config = dict(
    intermediate_size=704,
    vocab_size=8192,
    rope_theta=10000.0,
    rope_fraction=1.0,
    optimizer='muon_hyperball',
    beta1=0.95,
)
MLP neurons of a small language model. Each row is named by its layer, matrix (gate and up: input weights; down: output weights) and neuron, and shows model dimensions 80-143. Each number is 128 + 32 x the weight over its row's rms, rounded and kept within 0 to 255. A neuron's up and down rows have the sign that makes its largest values positive.
After each neuron's rows, "fires before" lists the tokens most often just after its 100 highest values on Wikipedia text that the model never trained on. A number after a token or word is its count.

L2.gate579 [139 118 158  86 151 129 151 123 148  41 197 117 124 170 129 134  86 136 103 105 160  51 140  99  81 145 170 146  96 158 132 199  90 150 105 161  95 156  96 122 153 159  78  71 132 147 176 150 206 154 131 183  89 107 166 118  87  76 113  95  83  96  68 173]
L2.up579 [105 151 195 153 125 175 128 132 109 123 107 137 132 120 141 166 122 167 159 162 132 174  85 105 114 146 164 135  50  96 154 168  93 120 147 166 153  81 164 108 115 108  75 137 150 145 119 148 108 125 154  85 115 142 162 123 105 123 165 116 146 127 150 165]
L2.down579 [137 112 168 171 165 187 142  86  67 160  51 125 117 159 110 151 201 114  63 142 117 101 137 144 103 178  74 111  27 143 120 103 130 105 129 158 121 114  69  87 111 119 164 144 154 115  99 117 145 106 117 139  91 155 195 189 182 138 125 151 136 144  81 124]
fires before: "=" 52, "," 5

L8.gate309 [140 148  89 145 127 107  34 104 178 103 121 122 187  87 163 185 102 151 143  99 102 143 127 153 107 131  83 210 109 141 120 108 129 122 187  72 110 108 102 153 137 145 181 160 127 102 180 150 115 121 162 121 162 126 109 157 114 135 124 141 105 125 115 122]
L8.up309 [156 104 158 172 122 171  70 156 157 142  67 103  99 106 102 127 143  93  94 129 157 166 141  36  97 165 149 115 100 119 155 158 162 133 111 121 152 113 153  99  97 164 148 186 104 127 125 165 139 131 107 120 131 138 129  87 118 135 121 158 135 139 117  81]
L8.down309 [190  99 148 162  95 111 108  93 138  87 166 141 124 116  96 164 121 119 171  98 117 133  95 126 140 113  99  77 106 161 148 109 140  59 129 120 113 170  57 137 146 149 142 154  87 123 127 129  47 126 134 171  74 109 113 130 150 140 151 153  77 141 140  88]
fires before: "9" 14, "2" 14, "6" 13, "4" 10, "0" 10, "1" 10

L2.gate107 [115  92 140  54 100 198 174 149  69 156 182 187 137 152 119 107 119 145 152 134 201 190 102 139 113 126 130 129 144 130  97  81 119 145  86 118 150 180 161 151 158  83 129 154 149 127 130  93 174  89 173 133 138 133 130 118 136 100  90 156  83 113 111 140]
L2.up107 [112 137  97  67 101 173 182  86 101 142 160 136 157 124 133 137  90  61 191 168 184 177 107  99 155 142  85  85 113 152 134  85 149 137 168 103 186 130 137 145 146  88 136 103  97 143 199 132 165 121 147 162  73  70 130 120 161 150  73 143 109  91 140 173]
L2.down107 [129 150  85  88  99 201 142 108 158 177 121 158 109 180  94 110 134 123 105 177 123 149 131 108 150 214 156  94 117 137 131  99 176 152 132  90 118  83 116 145 114 143 130 117  79 104 164 128 122 115 132 115 121 162  51 121 169 123 149  90 126 161 174 134]
fires before: "," 24, "\n " 11, "\n\n" 11, "s" 9, "ve" 8, "t" 6

L6.gate314 [ 94 136 147 123 101  61 131 143 186 169 164 134 105 136 151 150  66 151 157 170 110 112 160  97 129 126 133 103 102 150 133 143 201 147  83 108 161 144  90 144 105 134 151 101 186 111 115 152 103 127 133  87 177 156 107  95 181 178 108 109  74 165 117 135]
L6.up314 [162 146 157 106 150 135 149 106  90 167 143 127 133 191 138  88 135 132 160 106 105 104  77  89  78 133 124 163 118 148 190 104  70 118 114 113  62 175 147 107  98 180 106 173 155 145 104 101 170 191 128  91 148 147 128 113 148 192 122 122 112 135 118 129]
L6.down314 [ 49  98 140 133 113  84 170 131 152 100  96 136 102 135 120 155  91 146  92 114  72 118 161 144 143 173 141  94 109 114 131 148 101 103 165 135  68 119 158 125  94 109 126  74 134 111 173 170 144 133 102 148 183 144 158  98 111 103 142 145 121 114 142 141]
fires before: "-" 54, " |" 8, "l" 4

L6.gate15 [184 163 104  96 155 129 109 147 130 122 156 144 119  80  93 126 118 149 170  64 125 139 144 131 132 168 131  89  93  99 137 191 156  73  81 109 148 130 129 113 106 167 174 157 141 103 106 109 127 142 100 164 123  82  80  81  96 143  98 118 152 197 124  87]
L6.up15 [153 115 175  88 102 142 126  55 102 163  91 168 117  90 159 110 134 140  94  97 117  57  86 107 111 173 146  95 212 134  99 147 144  99 127  66 161 128 148 113  81 112 130 155 145 118 151 175 115 182  84 110 161 158  94 205  74  89 146 178  41 144 106 135]
L6.down15 [100 111 159 143 123 149 107 128 127 176 102 117 107 103 155 141 141 157 140 133 126  63 138 154 109  77 168 112 112 119 189 122 112  93 155  63 164 149 130 126 122 196  43 130  87 162 131 124 103  77 121  72 220 103 169 133 137  96 127 129  73  74 141 213]
fires before: "|" 35, "-" 22, "\n" 4

L6.gate115 [206 168 158  94  68 167 100 135  59 160 107 103 158  87  95 140 132 136 173 117 107 142 128  87 107 104 130 143 124 122 132 112  62 149  65 170  85 127 141 127 113 172 156 142 129 102 179 154 134  96 153  73  75 134 116 179  59 189  94 130 114 136 145 121]
L6.up115 [108 144 166  58 130 147  77 136 102 125 126 145  91 124 181 121 125 140  82 172 150 121 105 126 123 135 104 111  97 155 139 149  68 136 113 180  73 133 163 160 128 126  66 171 125 117 154 122 142 122  93 129 132 104 149 142  94 139  91 137 142 156 166 143]
L6.down115 [ 64 101 162 118 122 168 132 145 113  83 125 125 156 120 150 113 112 122 120 123 128  82 133 126 154 148 126 131 103 130 129  87 132 158 163  63 126 119 164  96 164 144 110  89 163 115  84  86 157  88  94 137 135 144 126 116 120 122  11  99 189 132 164 121]
fires before: "," 55, " |" 6

L7.gate665 [ 89 111  90 142 114 142 124 159 131 120 130 163 130 166  58 132 110  90 122 116 190 110 151  92 105 100 136 125 136 163 135 105 117 140 149  77 143 106 168 169 140 165 127 116 130 176  96 142  81  69  89 149 155  95  84 136 131 132 144 116 110 117 117 108]
L7.up665 [134 148 204 140 199 109 157 163 163 107 154 133 201 139 124 110 145 165  72 125  98 106 142 109 141 141 182 148 148  89  85 157 139 139 144 122 109 104 114 129 164 114 128 135 145 184  89  61 125 106 104 134 102 101 114 147 126 110 156  97 204 136 164 103]
L7.down665 [122 114 105 128  82 119 129 108 124 115 122 125 194  81 182 113 135 166  92 160 116 130 135 120 147 141 151  91 173 209 135 102 138 131 113 181  77 162  66 111 130  63 129 143 146 140 110 137 125 146  81 116  61  92 125 109 144 116 132 130 181 165 157 194]
fires before: "\n\n" 46, "=" 15, " The" 4

L2.gate337 [147 122  99 139 117 105 132 168 167 148 132 115 116  90  84 106 134 130 112  92 177  97 164  78 126 124 151 113 102 137 110  95 191 103  93 108 172 153 103 108 222 120 138 121 118 122 131 143 113 174  93 148 120  61  95 156 202 165 144 111 108 158 101 153]
L2.up337 [118 168 144 109 124  86  87 100  96 159 112 151  90 145 127 173 129 102 140 107  74  73 137 139 130 120 155 116  79 184  83 139  54  91 121  77 156 144 155 114 163 136 107 157 154  85 120 117 114 130  49  99  79 141 127 169 187 222 125 121 155 140  89 157]
L2.down337 [112 146 110 154 150 152 127 102 128  61 155 103 111 162 134 108 121 135 122 163 108  60 134 140 115  66  96 132 105  98 133 149 120  84 124  89 141 136 116 115 200 121 152 145 123 134 131 164 119 142 123 135 179 198 122 157 173 147 150 128 145 133  90 126]
fires before: "-" 68, "ron" 8

L6.gate506 [114 158 139  70 111 135 118  70  85 109 161  67  85 175 198 159 132 123  90 155 154 176 163 113 110 159 140 111 126 105 100  82 113 129 158 144 166 102  76 100  67 167 166 115 101 157 109 141 160  86 131 122 123 144  92  96 136 161 138 135 156 145 136 103]
L6.up506 [149 103 148 110 112 170 141 106 152 119 103 121 161 155 157 151 214 117 195 130  81 112 125 105 142 132 162 145 106 182 166 118 125  96  89  96 128 144 138 136 174 153 105  74 110 109  79 111 169 146 132 105 130 123 119 150 171 122 135 135 184 117 129 143]
L6.down506 [135 152 193 106 112 147 213 159 119 119 101 159  93 145  97  85 122 172 152 114 181 109 122 158 143 126 150  98 124  72 125 189  97 118 118 164 116  94 110 162 164 122 101 111  93 117  62  66 129 210 135 124 111 138 139 162 140 124 145 156  66 126 138 129]
fires before: "s" 59, "11" 7, "96" 4, "D" 4

L8.gate83 [125 168  87  81  95 118 100 125  61 111 190 174 188 130 132 131 141 152  94 132 149 111  57  48  91 162  87 142 129 147 111  89 102  98  95  77 102 129 132 151 151 211  91 135 156 130 125 151 142  86 144 134 172  88 166 161 145 116 191 143 146 191 164  76]
L8.up83 [125 145 137 158 142  44 133 114 129 199 137 138 132 137 112 130 112  54 105 149 135 174 137  87 130 193 151 118 103 109  82 100 147 119 118  99  88 103 171 114 144 109 136 122  84  82 105 143  84  78 159 148 195 153 158 119 147 115 113 102 146 116 106  75]
L8.down83 [136 130  87 142  76 137  98 124 151 114 115 169 164 142 197 121  86 109 140  78 118 163 155 112  90 156 142 129 111 136 117 109  75 112 121  93 108 119  34 149 146 157 108 122 138 153  95 100 110 163 136 171  65 138 147 101 148 101 136  90 151  74 111 130]
fires before: "\n\n" 25, "=" 17, "′" 8

L7.gate324 [ 65 108 104 179 160 143 106 184 166  84 157 197 162 144 130  77 108  99 138 172 108 153 108 118 128 131  49 172  87 168 127 144 132 107 164 121 102 158 105 100 158  96 144 147 114 107 113 106  87 152 129 117 127 119 209 136  99 163 180 127 152 101 148 127]
L7.up324 [ 67 155 164 117 156 131 170 144 142 189 112 170 153 152 108 128 101 157  85 165 139 103 167 133 134  65 123 145 128 146  90 133  27 111 168  88 113 150 122 140 164  83 162 115 116  66 174 118 115  88 136  38  90 136 168 140 155 105 141 132 145 131 150 177]
L7.down324 [124  92 131 165 153 124 108  99 110 132 103 154 136  62 164 157 145 115 155 143  85 172 100 146 118 187  79  67  97 141 145 131 159 136 121 121 106 106  62 118 138 152 155  98 138 117 134 109 151 165 115 109  67 152 186 151 137 100 124 117 164 105 138 135]
fires before: "\n\n" 54, "=" 15

L2.gate633 [147 131 125 146  74 111 132 114 112 150 163 153 152 150 118 162  80 183  82 162 189 110 121  86 139  97  60 156 131 114 102  91 158 109 167 123 119 104 147 109  90  78 125 136 160 136 106 116  88  57 105  58  93  84 136 176 121 146 137 178 166 128 143 180]
L2.up633 [168 148 119 178 158 146 155  83 115 125 157 211 154 166  93 100 136 144  88 116 131 101  66  37  85 162 180 184 170 102 125 104 124 100 151 114 111 162 103  87 108 121 124 126 107 157  93 122 120 113  95 150 115 129 135  95 156 108  94 122 172  96 162 114]
L2.down633 [162  69 176 137 142 125 110  57 137 131 201 121 163  69 162 147 141 122  96 164  74  94 116 134 142 105 141 144 135 132 120 112 116 151 145 115 111  85 139  94 106 118 107 109 142  73 175 148  91 102 171  90  97 103 180 124 139 143 127 119 122  76 110 155]
fires before: "=" 51, "\n" 19, "\n\n" 12, "2" 7, "(" 7

L7.gate36 [ 95  84 181 134 139 172 137 116 188 126 154 123 136 102 206 102  97 156 151 150  75 108 117  70 136  64 156 156 145 178  88 152  92 127 136 157 200  90 130  69 146 173 113 102  87 156 103 163 128 140 173 131 138 127 141 145  84 168  94 125  77 159 124  79]
L7.up36 [ 99 139 121 145  91 170 117  92  76  71 112 184 107 165 148 127 108 170  65 162 194 107 141 113 147 154 106 111  66 168 137 108 132 166 154 184 131 138 146 114 100 134 128 113 142 171  82 132 115 170 163  51 159  82 128 127  88 153 171 111 167 130 123  73]
L7.down36 [114 171 107  83 139 142 185 145 140 169 149 102 137  98 138 153 119 115 117 166 134  74 109  94 101 160 151 126 173 147 105  54  97 121 184 156 113 115 136 134 175 127  81  86 177 101 107 111 158 115 195 131 104 165 105 180 165 163 156 101 110  99 173 198]
fires before: "," 90

L7.gate167 [148 131 127 102 117  83  98 131 151 118 194 127 193 184 127 117  49 127 132 158 148 140 118  62 119 138 156  93 115  92 109 151 101 105 212 180 152 150 132 133 136 158 166 192  71 107 132 132 166 179 201 155 126 111 140 157 128 208 106 137 151 126 103  99]
L7.up167 [ 87 148 120 138  96 103 102 116 109 140 153 120 141 142 154 165 154 102 167 153 195 172 126 115 165 161 150  98 153 161 156 135 176 132 137 116 157 169 216 102 151 217 157  78 104 167  99  91  70 131 104 134 123 104 154  38 129 149 155 108  86  96 144 129]
L7.down167 [133 173  50  84  86 152 144 153 164  96 154 145  55 125 130 234 116 116 147 138 110  96 111 141 109 119  86 152 118 129 108 107 106 131 154 106 154 130 163  98 136 149  91 125 131 178 111 151 155 152 134 104 131 137 115  99 129 125 135 165 119 146 152  82]
fires before: " in" 27, " on" 10, "e" 8, " at" 8, "," 7, " of" 4

L7.gate202 [114 129 143  67 105 202 150 157 129 109 146 134 164 137 140 136 142 111 150 141 130  87  79 141  86 114  73 171 159 132  54  87 130  60  82 117 172 195 113 154 121  93  93 129 111  73 106 151 134 137 121 177 116 165 126 126 145 135 129 112  51 151 105 153]
L7.up202 [113 127 152 126 151 148 118 113 116 175  93 103 118  80  93 144 137 113 128 104 136 107 118 119 113 138 112  67 128 160  99 148 102 166  94 120 191 129 193 198  85 164 164  97  66  75 144 161 122 135 105 155  75 118 131  50 139 104 109 114 171 117 172 111]
L7.down202 [169 107 119 165 113 168 106 115 121 149 132 118 130 113 164 122  89 117 148 117 142 154 166 111 134 173 157 103 130 152 172 107  94 120 158 123 164  82  96 140 101  73 108 130 163 138 136 126  92 165 143 167 119 157 131 106 114 118 155 134 139  67 146 122]
fires before: "," 28, "\n\n" 11, "\n " 11, "–" 9, " (" 5, " |" 5